Part of a small language model's weights: 12 heads of 64.
MLP neurons of a small language model. Each row is named by its layer, matrix (up: input weights) and neuron, and shows model dimensions 576-703. Each number is 128 + 32 x the weight over its row's rms, rounded and kept within 0 to 255.
After each neuron's rows, "fires on" lists the tokens most often at its 100 highest values on Wikipedia text that the model never trained on. A number after a token or word is its count.

L2.up2207 [111  69  86  92 154 162 106 140  97 115 140 185 160 111 119 146 172 139 144  97 159 124 200  86 144 122 144  93 107 170 116 141 173 153  59 167 117 137 119 100 128  83 115 126  74 139 174 160 113  82 126 110 156 136  69 182 148 106 113 119 121 109  83 150 110 121 144  70 118  71 144 174 113  59 108 102 119  82 134 135 138 178 116  89 136 142  97 128 149 164 124 165  74 160  64 103 105 144 144  58 137 146 115 112 132 170 146 148 116 171  69 130 141 115 137 124  51 107 126  96 181 112 114 110 166 137 125 157]
fires on: "ation" 24, " World" 17, " lif" 5, "-" 4

L2.up1761 [ 81 108 107 143  98  94 122  84 126 112  53 188 125  81 116 116 110 115 164 109  92 122  85  94 119  80 123 152 114  83 137  99 187 124 141 142 121 138 132 101 108 120  84 142  84 143 140 156  98 110 155 156  40 129 103  89 182 170 143 122 114 128 155 125 175  92 210 112 192 162 131 203 131  72 141 143  93 141 181 130  67 165 151 100 153 127 155 102 168 102 154  67 127 101  98 134 151 118 132 121 152 136 125 115  96  72 120 111 115 149 118 157 139  95 111 135 117  98 185 152 127 158  77 117 117 111  79 161]
fires on: " =" 32, "app" 21, " |" 8, "ipp" 6, "\n" 6, "ik" 5

L2.up792 [186 140 179 130  47 162 129 130 142 145 125 166 151  96 125 176 101 149  99 103 107 122 114 133  56 117 153 122 159 171 107 164 159 112 181 136  93 170  87 117  73 138 146 105 113  98  94 130 138 159 101 102 155 114 122 142 150 156 132  86  89  92 161 152 121 116 103 152 118 130 150 181 137 109 171  98 121 117 132 140  96 142  76 145 125 142 188 101 113 139 152 152  83 192  95 102 147 160  91 111 138 118 151 169 115  95  88 104 171 169 110 143  91 183 135 135 144  97 124 110 121 103 118 119 129 119 102 152]
fires on: "el" 19, "ten" 11, "ren" 9, "pen" 5, "lean" 4, "ch" 4

L2.up2839 [ 88 159 169  99 114 131 139 186 173 179 150 172 177  76 132 131  81  74 108 156 107 102  84 135  98 135 140 140  79 181 144  92 157 187 155 190 145 144 150 148 131  57 107 102 130 141 134 167 120 122 123 101 181 139 171 195 148 119 123 131 129 120 107 129 186  59 158 138 164  96 163 162 111 127  87 113 125 120 150  89  98 111 135  98 114 165  79 127 130 151 125 173 111  80  22 126 120 109 118 123 144  96 164 105  88 186 156  93 105  87 144 141 168 167 119  48 112 156 135 166 118 126 129 102  98 170  82 145]
fires on: " to " 27, " and " 13, "ort" 5, " studied" 5, " University" 4

L2.up2464 [126 186  96 142 135 180  92 148 146 135 114  89 121 109 159 163  77 125 158 155  85 129 141 106  74 140 137 117 115 125 130 138 173 145 134 144 172  65 161 117 118 161 129  96 120  90  77 143 104 175 132 152 117 142 133 113 137  76 144 131  90 118  91 109 163  94 118 166 102 133 119  98 181 151  93  75 114 110 132 177 138 139 154  81 158 110 121 108 142 121 154 115 152  86  73 158  77 120 109 121 106 113 151 141 108 192 123 148 152  86  93 178 196 170  99  98 156 112 180 140  88 134 157 114 155 175 147 136]
fires on: " Car" 19, " Australia" 10, " Australian" 6, " circ" 6, " car" 6, " Mc" 6

L2.up2510 [126 131 142 139  92 132  92 139 167 113 111 163 121  95 119 152 142 134 182  68  98 155 134 132  65 146 113 145  55 106 140 146 193 103  76 192 150 134 141  80 143 136 107 136 120 137 165 205 142 117 172 136 103  91 145 150 146  81  96  86 110 103  83 127 184 112 173  85 103 149 151 184 116  81 143 102  92  94 194 137  80 125 122 185 142 220 170  66 147 127 119 110  73  80 137 162 151 135 135 128 101  96 137 107  90 132 164 160 106 113 131  99 128 114 113  76 109  85 169 149  82 112 192  51 125 106 117 116]
fires on: "n" 20, "th" 9, "i" 6, "as" 5, "g" 5, "t" 5

L2.up2330 [ 66 131 112 103 118 205 107 166 150 136  70  93  92 106 142 148 140 130 172 110 156 100 146 105 143 107 164 124 110 116  98 120 190 100 141 173 114 147 140 130 129 161 173 117  76 151 118 129 145  94  91 138 146  91  82  61 137 148  86 123 159 189 100 133 178 141 171 120 151 115  83 206  96 137 150 141  54  99  79 109 109 128 174 147 134 130 154 113  49 129 155 115  93 101 145 131 141 116 137 110 154  78 126 117 135  96 107 155 150 130 144 155 130 131  99 142 157  97 142 169 119 131 103  50  90  95 139 112]
fires on: "\n" 20, ", " 15, " there" 12, " =" 9, " There" 8, ")" 7

L2.up120 [135 135 125 112 128 145  61  59 118 121 132  99 156 163 119 143 138 119 147 147  53 115 154 116 121 159 183 130  83 169 119 137 108 126 120 127 202 102 117 102 103 125 124 135 182 143 161 131  83 160 107 103 109 121 119 107 145 140 110 178 113 170 125 139 152 118 126  72 121  97 129 138 137 114 102 138 154 118 173 126  99 180 127 147 199 197 156 129 199 141 150 163 132 153 120 118 112 104 123  76 175  86 147 125 137 106 105 179 172 114 138  89  97 157 167 132 110  96 118  76 145 185 106 147 102 131 116 139]
fires on: " Lu" 26, "ul" 10, "ri" 6, "hu" 5, "leg" 5, " precip" 4

L2.up2220 [ 99 195 100 131 119 144 149 147 183 124 189 112 129 156 112 118 110 153 125 102 129 157  83 174 110 137 135 156 131 123 164 176 150 109 185  87 133 107 154 173 127 196 137 166 162 124 133 183 119 111  71  26 170 125 104 177 152  83 134 145 114 123 108 111 150 145 105  97 160 108 160 231 107 107 130 113 113 115 100 175  59 168 187  88 113 125 137 119 127 140 136 121 161 113 130 121 152  91 131 138 123 152  97 151 177 154 152 130  70 224 122  98 129 103 118 108 168 158 109 192 164  87 149 117 109 153 100  82]
fires on: ":" 41, ": " 9, "_{" 9, " /" 8, " (\"" 7

L2.up1779 [124  74 182 159 167 204 111 183 100 126  91 109 117 144 141 143 136 106 164 125 163 117  48  82  79 147 122 144  96  78 129 106 159 164 122 226 154 174 180 104 127 147  98 149 143 121 170 114 111 114 148 106 140 150 105  74 149 206 173  96 110 109  91 113 163 117 168 121 127  69 186 120  99  70 113 117  96  87 144 147 123 117 185 135 150  87 155 143 158 138 155 146  89  70 116 140 159 136 123  90 116 142 140 114 161 192 180  98  87 190  71 155 167 119 207 131 134 125 157 165 123  72  58 169 123 159  70 174]
fires on: "at" 20, ")" 14, "\n" 14, "as" 9, "ram" 8, "i" 6

L2.up845 [108 118 110 129 153 167 111 126  39 143 124  88 165  79 126 179 119 123 157 105 165 192 150 179 158  79 185 122 174 108 108 101 179 174 110 125 147 157 115 124 125 162 150 113 223 122 157 112 112  88 108  90 199 129 171  59 127 114  91  71 186 142  79 113  91 165 175 114 131 146 147  77 150 131 118 146 103 131 116 166 144 195 155 153 135 145  67 100 112 109 125 156 154 120 140 123 124 108 100  98 120  98 122 115 164 152 142 162  87  80 146 147 148 155 154 133 127 109 174 190 160  72  93 104 179 137 120 166]
fires on: "ary" 25, " than" 15, "ah" 8, "?" 5

L2.up103 [126 104  50 119 177 160 104 128 135  91 137 155 148 128 111 127 142 121 158 126 135  59 203 103 117 107 129  96 167 148 133  91 171 107 137  94 115 109 150 113 103 164 114 103  71 147 112 115  90 114  98  83 105 107  57  98 165 170 130 140 124 128 182 118 124 187 134 159 233  69 130 188 146  72  89 116  91 110 132  73  75  85  90 200 109 111 125 136 155 148 124 147 134 175 143 136 102  78  70 104 120 157 124  51 116 180  89 116 139 125  84 119 163 108  91  97  87  76 184  73 182 116 129 133 127 134 113  97]
fires on: " | " 46, " / (" 16, " in " 7, ")" 7

L2.up1821 [145 125 103 144  92 140 157 118 116 146 137  97 181 133 189  94 145  87 115  88 130 180 172 114 130  90 154 153 128 115 120 120 128 110 172 143 125 146 134  98  90 124 155 136 138 147 117  82 131  84  96 116 153 118 137 160 112 171 135 166 134 117 141 160 150 176 195 103 186 138 117 159 154 110 137  25 153 136 131 114  65 175 171  98  85 159 198 146 137 157 127 149  75 130 121 145  78 139  32  87 128 107 118 170  94 173 145 179  84 151 154 112 129 113  79 118 146 109 134 124 157 111 137 140 180 175 100  70]
fires on: " inter" 25, " Red" 9, " (Ind" 9, " Inter" 8, " Ind" 8, " red" 6

L2.up716 [126 121 103 156  53 141  95 109 122  86 159 118 117 135 149 151  91 136 133  98  72 111 113 130  96 132 127 135  91 105 163 154 178  96 191 142 107  87 195 106 134  92  98 127 192 129 170 109 106 117 129 127 178 175 114 114  96 130 194 101  86  83 109 170 153 104 137 136 152  97  88 127 153 121 136 158 139  57 102 171 178 117 196 136 195 123 166  94  86 137 123 133 134 110 100 111 119  60 134 120 135 141  54 135  90  88 160 124 159 207  97 115 171 167 161  70 154  68 122 145 132 121 110 144 107 122  92 153]
fires on: "a," 26, "s," 22, "," 10, "\"," 10, ")," 7

L2.up38 [141  46  92 193 112 110 120 144 108  96 137 136 126  95 214 154 155  98 119 157  89  82  99 108 141  43  92 133  92 186 145 164 190 116 121 124 155 159 109 149 124 152 147 119 179 166  85 158  57 218 123  73 190 163 112 110 118  95 125 147  72 130 116 149 150 116 116 106 119 134 105 127 105 102 103 134 148  54 105 157 159 140 170 138 118 147  90 135 118 123 109 190 124 125  76 131 103 120 134 171 138 121 124 131 171 120 109 106  75  98 108 114 220 147 130 124 103 142 173 115 127 115 184 116  88  88 106 204]
fires on: " new" 47, " American" 16, "led" 10, " rev" 4

L2.up236 [ 96 147 113 121  81 128 100 158 155 143 120 137 140 108 138 165 160 141 122  77  87  78  68 150 121  97 152 138 126 133 125 149  92 113 156 103 128 131 147 126 123 142 120  81 145 110 101 116 130 103 137 110  52 148 125 141 161 131 152  98 125 151  81 151 230 107  75  91 118 136 161 191 100 169 117  69 113 156  87 109 152 157 149 162 131 108 194 173  73 165 125 136 102 101  82 167 152  88 152 123 146 191 153  82 166 171 129 119 121 200 136 106 184 166 204 110 121 120 110 176 184 101 105  96 109 145  83  92]
fires on: ", " 24, " to " 16, " and " 13, " of " 11, "–" 10

L2.up2181 [162 119 176 132  92 162 151 163 135 144 124 195 115 164 144 165 122  86 105  34 162 143 100 173 137 102 155 117  99  91 111 148 185 136 128 114 133  99 145 116 101 138 126  94 107 113 104 128 148 114 170 134 124 155 115 139  42 196 152   9 213 118 111 158  80 107 118 102 133  92 200 175 148 168 101  89 105 144 106 169 127 100 126  91 101 105 176 157  80 141 152  90 135 127 147 199 150 145 153 135 160 157 160  51 142  97  52 115 108 177 133 139 109 160 126  90 111 154 127 149 147  84 168 158 126 123  95 165]
fires on: " any" 24, " final" 23, " a c" 12, " a s" 8, " a m" 8

L2.up2925 [123 110 148  95  80 158  63 100  90 147 180  99 156 149 161 149 135 181 148 159 128 128 105 123  92  32 117 191 114  91  93 158 108 112 164 126 113 121  95  87 151  60 158  49 173  93 150 121 108 166 121 144 178 166 152  71 139 107 136 121 116 127  52 119 179 149 107 139 103 155 125 151 117 104 139 136 151 115 186 105 137  96 101 133 154 115 149 153 127 131  75 159  72  96 163 127 126  92 114 162 169 111 146 142 113 169 156 123  87 116 129 200 143 118 107 128 101 103 122 174 113  88 136 141 124 126 151 125]
fires on: " none" 17, "est" 17, " cost" 9, " rights" 7, " home" 6

L2.up696 [168 138  88 127   0 137 142 108 130 137 143 150 154 124 135 170 138 118 170 130 134 104 144 127 102 156 152 130 118 133 127 176 214 112 147 131 138 166  84 130  78 109 103 127 138 140 152 127 170 122  75 121 115 113 122 155 125 150 123 134  99  99  73 117  87 143 141 103 110  71  93 133 129 132 137 112 121 123 154 131  96 164 128 132 146 124 196 111  95 113  84  95  61  98 115 187 131  78 174 200 176 154 155 124 135 143 125 136 168 195 110  75 149 115 107 134 117 118 173 140 100 102 120 147 176 171 132 174]
fires on: "us" 49, " Pe" 6, "n" 6, "um" 5, " Non" 4

L2.up1591 [101  73  99 120 180 142 156 156 181 144  98 146  92 116 143 132  70 177 196 141 115  95 171 111 118 143 184 206 133 132 110 142 136 119 167 136 145 173 133 110  75 148 149 128 170  87 171 131 113 103 159  59 120 103  93 174  66 191 149 103 128 109 141 158 171  97 116 124 113 113 188 103 156 130 141  68 130 109  82 100 101 132 172  92 139 110 102 126  99  96 149 121 120 130 112 124 141 165 153 136 188 167 135 201 115  90  93 175 172 151 102 132 156 127 150 107 106 168 108  62 112 129  87 110 127 144 143 170]
fires on: "-c" 23, "sc" 12, "c" 9, "isc" 8, "sp" 8

L2.up2529 [156 110 174 115 152 106 108 129 101  96  99 137 147 117  86 153 135 153 157 142 154 152 129 167 125 112 128 127 112 141 148  85 175 151 160 124 181 149 118 121 139 192 122  85 136 125 162 167 161 162 162 125 124 139 132 126 200 170  55 118 161 142  97 126 179 174 130  74 150  97 125 137 138 105 136 120  73  63 114 174 116 141 106 135  74 113 128  93 140 114 137 170  98 125 127 195  85 130  91  95 119 139 111  94 129 150 100 180 186 135 138 106 139 111 102 140  71 125 126  81  47 115 183  90 168 138 131 128]
fires on: " New" 27, " new" 13, " Mc" 9, "New" 5

L2.up2416 [151 115 132 142 132 167 116 186 102 164 118 129 116 179 162 132 124  94 115 164 111  98 172 135 141 135 167 140 146 121 149 171 150 151  98 122 171 146 123 141  57 117  85 130  93 128 167  87  68 128 123 149 131 115 124  68 109 185 150 109 165 110 104 139 164  98 162 196  66 120  93 136 144 101 159  88 130 160 147 100 184 161 123 167 135 143 166 108 135 143 122  98 119  82 106 118  81  89 112 153 156  62  94 158 100 167 173 139 126 157 109 116 127 131 125 124 111 157 110 157  97 151  94 133 111 147 163 147]
fires on: " Am" 18, " am" 17, "uch" 13, " Ag" 10, " key" 5

L2.up2881 [100 187 134 140 129 212 109 174 103 133  83 118 130  87 126 159 153 131 114 171 151  55 144  87 137 113 152 142  97 121 113 121 125  32 133 178 100  70 102 129 114 143 109 156 149 150 140 111 112 188 175 166  98 218 141 132 112 199 105 133 151 148  92 101 186 116  50 133  91  88 125 110 152 139  85 140 128 173 102  74 126 163 198 147 101 158 104  88 123 148 147 112 104 125 115  86 181 137 149 146 117 171 128 179 147  92 238 146 233 152 128 104 101 111 113 161  65 144 101 121  91  99  93 132 130 195 167 157]
fires on: "be" 17, " be" 14, "ke" 13, " Dou" 11, "le" 9, "ö" 5

L2.up543 [ 87  56 177 115 145 158  95 165 117 180 150 129 146 147 112 116  92 162 110 138 158 114 110  87  97 117 154 102 110 127 139 113 181 151 137 202 180 133  91 102 124 140 148 120 124 115 112 112  83 137 115 140 126  91 119 107 157  94 119 169 117 207 146 172 126 138 136  15 194 115 124 118 164  99 117  51 101 190 101 141 106 157 142 106 139 163 146  84 182 172 137 136 125 124 123 176  96  86 161  95 175 145  81 165 107 163 138 124 104 151 128 136 127 187 158 147 129  81 113 126 181 127 109 143 132 130  80  87]
fires on: "air" 21, " Pre" 14, " cost" 14, "atter" 6, " Sub" 6

L2.up803 [ 88 126 117 168 141 119 196 128  95 139 146 219 159  84 138 121 135  95  96  84  74 124 131 112 120 159 176 140 140 104 140  69 154  37 171 107 149 123 236 107  95 206 134  75 128 156 135 109  95 105  70 103 118 117 121 120 107  71 162 115 198  80 139 164 147 112 153 168 173 137 140  97 123  92 100 106 111 121 128 120 112 162 152 111 126 172 157 138  88 123  71 111 101 161 121 111 157  83  68 174  82 185 152 117 145 170 137  96 124 148 137 148 180 131  95  93  93 127 112 116 138 161 128 123 191 213  93 121]
fires on: "\n\n" 55, "The " 6

L2.up689 [128 155 139  92 201 130  72 189 102 138 140 116 146 162  94 139 113  85 200 159 104 164 128 108 152  91 127 142 135 114 174 170 110  59 106 155 123 113 162 138 140 184 180 125 147 134 122 160 118 142 144 173 150  99  99 136 108 105 138 114 169 103 128 109 126 144 205 129 174 161 200 108  93 164 154 103 118 122 117 167  80 175 141 142 124 161 149 144  61 119  84 171 207  72 160 116 113 149 119 172 129 141  97  94 153 115 151 172 120 152 151 110 127 146 113 107 137 158 184 158 113 123  67 136 150 112  97 121]
fires on: "===" 22, " there" 18, " day" 6, " where" 5

L2.up1402 [178 105 143 136 130 119 161 118 138 176 145 145 147 110  99 124 124  72 172 150  92 165 156 140 109  68 118 139 141 179 106 125 110  85 156 118  84  74 136 104 101  95 193 116 175 104 105 141 189  75  71 124 110 158 144 136 122 109 125  92 169 142 110 104 134  99 109 110 113 138 156 140 224 130 114  87 139 107 112 111  72 136 110 116 129 137 185 148 110 135 159  97  83 103 117  35 131  77 176 128 123 133 130 130 130 166 171  82 116 118 127 154  53 141  81 111  95 132 106 115 125 101 126 195  77 112 161  66]
fires on: ": " 56, "\n" 4

L2.up1132 [153 185 142 114 149 109  81 122 109 140 126 161 147 116 123 124 119 139  80 124 105  91 102 109  57 131 185 159 106 154 135 109 183 168 120 109 117  85 105  87  92 137  97  81 117 125 137  89 176 207 140 119  95 150  84 136 117 170 223  73 115 142 131 144 224 124  90 124 118 197 136 127 135 130 131  77 131 108 147 126 107 129 121 147 147 119 194 175 137 127 130 153 179 117  84 108 120 137  76 162 105 159 102 116 166 166 194 128 104 120  90 137 142 170 167 111 102 123 115 105 128 114 116 142 111 111 124 110]
fires on: "ul" 18, ", " 18, "| " 10, " " 7, " comp" 6

L2.up1605 [ 65 132  69 102 116  66  93 124 109 147 136  96 131 153 144 149 134 146 180 111 136 164 193 165 126 158 119 126  65 177 124 163 144 142 132 149 100 134 177 108 126 117 159 130 152  85 124 164 129 150 141  96 187 171 112 126 115 122 135 149 154 121  54 111 193  67  95  19 156 160 128 148 118 105 115 137  98 118 148 120  55 139 118 113 117 107 134 157 103 158 146 133 123 106 156 159  87 136 105 106 102 126 101  79  93 120 136 117 164 135 142 110 108  58 125 147  99  93 122  73  59 154 137 117 173 154  83 152]
fires on: " =" 33, ") =" 12, " released" 7, " Total" 4, " of" 4

L2.up1134 [ 61 137 133 143 173 133 127 135 154 123 171 147 114  50 170 155 104  62 152 118  95 119  83 137 119 133 107 119 118  85 167 120 172  58 143  94 203 159 255 130  80 116 137  92  93 184 138 118  46  57 116 186 116 124  88 156 115 107 173 136 176 112 175 119 144  97 174 188  98 126 135 127 117 122  93 120 152 154 160 121  84 154 118 162 115 135  83 159  89 104  60 122 106  89 175 104 180  89  87 156 100 118 160 118 111  99 121 130 116 149 136 131 133  94 123 110 127 119 105 107  92 184  53 102  92 174 116 132]
fires on: "\n\n" 51, ") is a" 9, ") was an American" 5, " –" 5, ") is an" 4, " =" 4

L2.up1802 [125 189 127 129 174 162 111 130  49 132 122 111 120  96 116 111 140 149 126 145 129 140  96 157 111 164 123  87 121 147 122 186 158 110 164  98 132 119 118  98 119 198 145 127 127 149 133 128 124 128 164 144 134 111 137 112 111 145 175 179 142 211  35  99 112 171 108 146 112 105 112 144 158 104 114 116 155 137 150 159 117 155 137 127 126 141 122 106 126 140 122  91  89 150 150  75 116 152 113 107  99 185  84 157 166  98 129 118 136 105 106 155 115 144  92 105 129 209 181 141 152 123 114  98 202 141 127 112]
fires on: " |  |" 65, " |" 17, "|---|---|---|---|---|" 4, "; |" 4

L2.up313 [137 153 109 183 108 113 154 116 160 158 158 173 121 148 166 139  84  88 136 101 125 109 127 117  97 137 164 188 143 117 125 139 147 163 161 154 139 215 168  79  86 142 150 113 109 150 120 121  85 151 115 119 130 142 121 103 153 147 126  69  62  78  99 113  75  91 110  73 109  56 180 143 114 112 141 100 141  98  73 149  80 126 143 168  71 100 131 131 155 133 152  93 136  74 119  99 174 156 135 104  43 138 119 104  99 144 132 130 117 112  79 173 152 146 100 108 106 153 171 106 130 146 144 118 123 102  65  88]
fires on: "aid" 14, " came" 10, " form" 8, " Song" 8, " element" 6, " Athen" 5

L2.up2621 [108 150 144 112  62 180  67 166 100  89 106 153 106  89 119 168 140  60 100 121 136 117 169  72 155 154 148  77 130 124 188  73 129 114 153 167 130 142 184 100 159 136 131 116 225 135 146 114  97 107 108 134 128 188 101 118 114  73  95 141 118 141  83 126 167 128 130  66 143 164 132 163 101 111  89  99  87 161  87 110  80 149 155 125 109 133 151 163 105  86 105  83  92  94 137 113 131  86 136 126 178  75 126  90 112 113 137 139  75 116 107  81 110  83 113  79 141 135 171 165 173 114 126 139 130 130 140 103]
fires on: " A" 17, "-A" 9, "-O" 8, "- K" 8, "- D" 8, "- A" 6

L2.up463 [116 111 121 180 115 129 172 105 146 176 137 132 127 122 133 118 119 133 122 150 187 144 141 117  88  99 140 108 177 125 127 141 121 106 149 134 131 165  90 136 197  89 115 146 215 104 119 123 116 149 140  93 171 125 125 167 104  87  87  81 114 175 119 172 141 104 153 115 102 115 154 114  99 131  72 126 105 163 137 104 100 158  92 104 198 132  82 124 177 123  69 181  97 148 177 153 145 109 123 143  84 123 143  87 111 109 178 146 180 129 148 151 127 234 139 142  52  91 112 128 152 104 101 155  83 173 125 154]
fires on: "ia" 45, " Sy" 5, " Alexand" 4, "alia" 4

L2.up322 [146 175 144 140 139 112  79 156  83 125 127 140  72 167 137 154 117 115 134 143 153 121 100 151 125 172 141  88  98  88 180 128 168 144 108 144 100  92 156 109 142 119  94 120  93 152  80 191 139  72 157 115 158 129 143 175 127 123 142 152 148 140 103  93 150 156 105  97 177 114 114 150 128  76 135 119 128  68 138 165 110 143 188 109 121 175 127 165  95 108  97 125  80  87  90 100 220  84  95 187 182 177 110 121 130 168 144 154 122 117  94 135 153 168 162 110 178 155 134 157 152  70 117 111 217 100  98  45]
fires on: "=" 27, "/" 26, ":" 15, " /" 8, " &" 7, "°" 4

L2.up1837 [ 90 134 139 131  92 151 126 153 134 146 124  46 161 150 180 134 110 119 110 152  78 188 145 115 118 140  79 132 105 113 101 166 156  94 100 149 136 134 146 111 162 146 132  84 108  71 140 103 131 157 134 107 167 118 116 130 126 107 125 124 150  98  79 168 174 102 161 142 124  93 118 108  89 149 104 123  92 140  77 125 109 147 112  97 169 165  88 154 145 110  93 136 142 103 145 135 127 174 100 113 192  50 114 153 113 166 109 168 123  88 139 147 169 147 162 118 129 163 140 195 105  65  72 127  62 180 132  86]
fires on: " | ." 27, " (aged " 13, "4" 13, " both" 12, " professional" 8

L2.up2077 [114 171  82 153 181 204  69 155 109 152 121 112 182 132 133 137 112 122 158 153 121 114  90  99  68 106 144 114 126 173 129 132 142  56 123 178 126 164 114 121 117 115 125 152 143 120 130 172  95 156 159 194  82 132  97 179 148 184 117  97 143 128  96 109 157 183 126  39  84 150 155 128 145  95 143  93 137 117 130 132  94 137 214 173  84 108 118 133 150 105 167  96 136  94  81 131  81 118 125 134 142 162 140 113 133  80 114 222 167 156  85  88  89 118 134 151  79 149 198 104 156 120  63 121 135 145 117  83]
fires on: "be" 19, " be" 11, " long" 11, " wide" 6, "lean" 6, " water" 6

L2.up976 [126  85 135  72  99 142 123 126 108  65 118 131 140 116 146 133 156 125 146 180  83 170 131 115 165 126 142 103  70 119 113 138 141 132 175 202 133 151 138  45  27 138 147 125 147 156  89 100  96  98 126 128 126 152 101  62  92  74 133 154 148 140  76 117  90 196 198  95  91 130 155  86 178 117 151 126 129  98 153 172 139 171 137 149 135 147  98 114 171 145 134 131 118  89 142 125 152  60 120  87 164 174 127 133 109 206 155 131 137  80  82 145 116 143 117 102 135 129 148 158  84 139 123 144 176 129 153 173]
fires on: "==" 23, " se" 14, " view" 6, " hom" 5, ", where" 5, " see" 4

L2.up1853 [123 111 128 117 161 150 119 198 159 148 133  75 125 159 146 141 118 130 169  93 149  90 158 178 105 140 147 132 167 161 166 104 151 168 201 105 125 112 144  99 104 170 123 155 122  55 124  95  91  63  72  54 164 145 153 131 165 188 135 107 147 110 110 128 161 154  89 151 151  90 133 150 123  80 135 158 136 135 102 159 142  50 122 145 116  93 132 198 155 140 108  90  86 131 169 149  95 134 140 115 107 111 103 139 111 150 127 161 126 149 101  97 152 167 169 130 155 196 187  99 193 110 124 154 145 177 107 135]
fires on: ")" 69, " " 6, "i)" 4

L2.up1560 [132  82 164 124 167 127 137 107 120  88 157 125 123 118 139 128 147 150 123  86 109 114 143  88 126 144 112 183 109  80 126 127 192 107 127 159  99 148 160 109 120 176  56 103 151 135 173 174  87 155 129 121 137 135 138 168  72  76 164 130  86 148  51 115 133  98 197 159 121 104 130 129 142  99 131 121  99 143 152  98 142 113 115 141 148 117 100  84 153 148 117 105 146  80 131  90 134  78 122 148 117 195 160 168 134 119 177 129 181 163 120 133 184 118 137  82 107 217 126 113  82  60  59 141 190 134 127 129]
fires on: ")," 69, "'," 13, "a," 5

L2.up620 [127 116  84 168 112 129 118 217 117 129 110  71  82 131  58 151 101 114 109 111  76 164 169 111 127  75 166 125  44 141 126 154 114 141 195 123  87 177 123 169 105  93 159  90 127 106 157 172 130 185 136 123 106 136 110 136 158 174 116 168  99 116 129 114 145 109 158  89 101 184 107 193  67  94 116 104 141  95 117 102 120 148 107 131  93 105  93 157 135 185 146 114 110  53 166 178 126  90 129 158 116 128 128 141 113 136 142 167 138 127 121 151 100  92  92  86 127 107 109 106 141 123  77 170 131 134 174 110]
fires on: "ash" 16, "opp" 12, "unk" 8, " million" 8, " mi" 8

L2.up712 [157 154 131 143 154  99 120 132 100 136 120 137 101 140 130  94  71 155  94 149 145 149 113 169 174 113 109 134 119 106 182 129 144 131 135 166 163 146 119  74 150 123 132 127 139 143 154 174 127 115  91 147 165 132  73 116 160 124 137 114 134 139 114 140 144 121  99 104  42 140 150 114  90 149 124 104 124  95 115 153 132 150 114 146 105 124 102 112  94 115 176 199 114 123 104 146 134 128 124  92 198 132 120 110 150 104  81 164 146 126 155 106 138 173 102 130 100  69 121 218  81 118  95  76  74 117 143 183]
fires on: "026" 18, "34" 16, "31" 8, "oor" 6, "42" 4, "30" 4

L2.up2955 [140 113  79 140  69 202 125 133 215 195 106 116 116  49 138 131 155 123  85 149 137 169  90 145  76 134 128 139 119 118 136 131 151  78  79 179 115  53 100 100 105 132  86 110 147 153  52 160 126 148 130 154 106  95 147 142 172 108  97 133 121 128 103 110 170 101 165 149 170 104  67 180 137  66 118 118 120 168 148 108  93 153 161 180 143 120 166 126  38 136  73 115  86 103 152 178 110  92 163  96 187 113 169 126 175 163 154 112 114 155 114 124 109 157 101  93 139 154 121 186  84  65 118 110  77 119 114 105]
fires on: ", " 23, "us" 15, "ule" 13, "–" 10, " average" 5

L2.up2311 [113 161 150 199 137 158  89 112 117 121 151 127 168 102 134 163 180  90 152 167 154 109 109 167 135  74 108  96 151  91 146  88 188 132  86 185 110 127 110 151 123 168  83 174 123  75  92 154 143 119 118  95  83 129 100  98 177 160  80 102 111 121 105 111 155 120 160 105 139 143 112 146 170 138 124  96 133 177 123 137  61 134 132 147 142 194  93 136 156  91  91 136 130  67 146 141 140 112 130 110 131 159 136  98 147 135 145 179 135 167 117  77 119 136 144 186 186 120  82 161 116 138 185 128 137 141 131 154]
fires on: "án" 18, "t" 14, "one" 10, " H." 6, "ium" 6, "ella" 5

L2.up1651 [124  91 174 117  99 106 149 132 194 188 123 146 102 147  93 139 119 172 144 121 112 144 115 127  35 106 120 181 149 216 132 140 115 110 160  90 121  83 117  77 140 149 167 159 160 105 130 164  82 134 110  85 136 113 174 187  96 199 205 149 135 124  57 117 122 144 148 134 169 132 140 120 110  61 135 130  64  81 152  86 101 141 157 142 114  95 109 121  75 103 133  96  67 186 110  86 165 160 105 153 129 226 174 144 104 130 160 158 100 143 137 130  90 106 135  43  96 111  99 140  80 105 113 138 124 122 125 138]
fires on: "-S" 14, "- S" 14, ": " 12, ":" 10

L2.up2073 [ 96 141 150 149 175 111 112 104 179 165 121 105 171 117 107 107 113 142 148 101 110 141 176 132  97 124 152 176 117 104 205 107 161 120 181 134 143 152 147 153  86  97  89 109 177 132 148 118 142 139  97 141 153  95  88 115  97 185 121  97 116 147  81 138 187 110 157  61 132 176 169 175 101 180 122 129 139  76 130  75  56 137 139 130  80 143 123 122 158 153 131 111 139 113 182 141  88 143  95  96 122 126 178  79 117 155 194 136 115 123  83  68 123 100 101 154 144 126 100 142 179 160 143 115 133 140 155  88]
fires on: " =" 32, " |  | " 12, ") =" 11, " Indian" 10, "ash" 10

L2.up2601 [133  75 173 149 164 143  68 158 107 112 197  85 153 148 131 153  97 130 163 144 160 167  98 175 115  85 113 103 143 125 115 130 178 152 124 153  98 174 112 152 123 134 111  91 132 122 205 141 140 142 117 111 169 195 104 132 199 119 136  79 111 127  90 160 160 141 125 136  21 156 144 161   5  90 117 109 172 165 108 165  72 154 158 128 142 179 151 104 171 129 135  95 177 189 145 143  87 127 142  96 143 121 100 140 116 135 125  93 111 175 144 150 101 104 147 129 116  86  88 120 113 134 103  51 106 146  94 165]
fires on: " Star" 13, " day" 11, " Far" 8, " story" 8, " War" 6, " Little" 5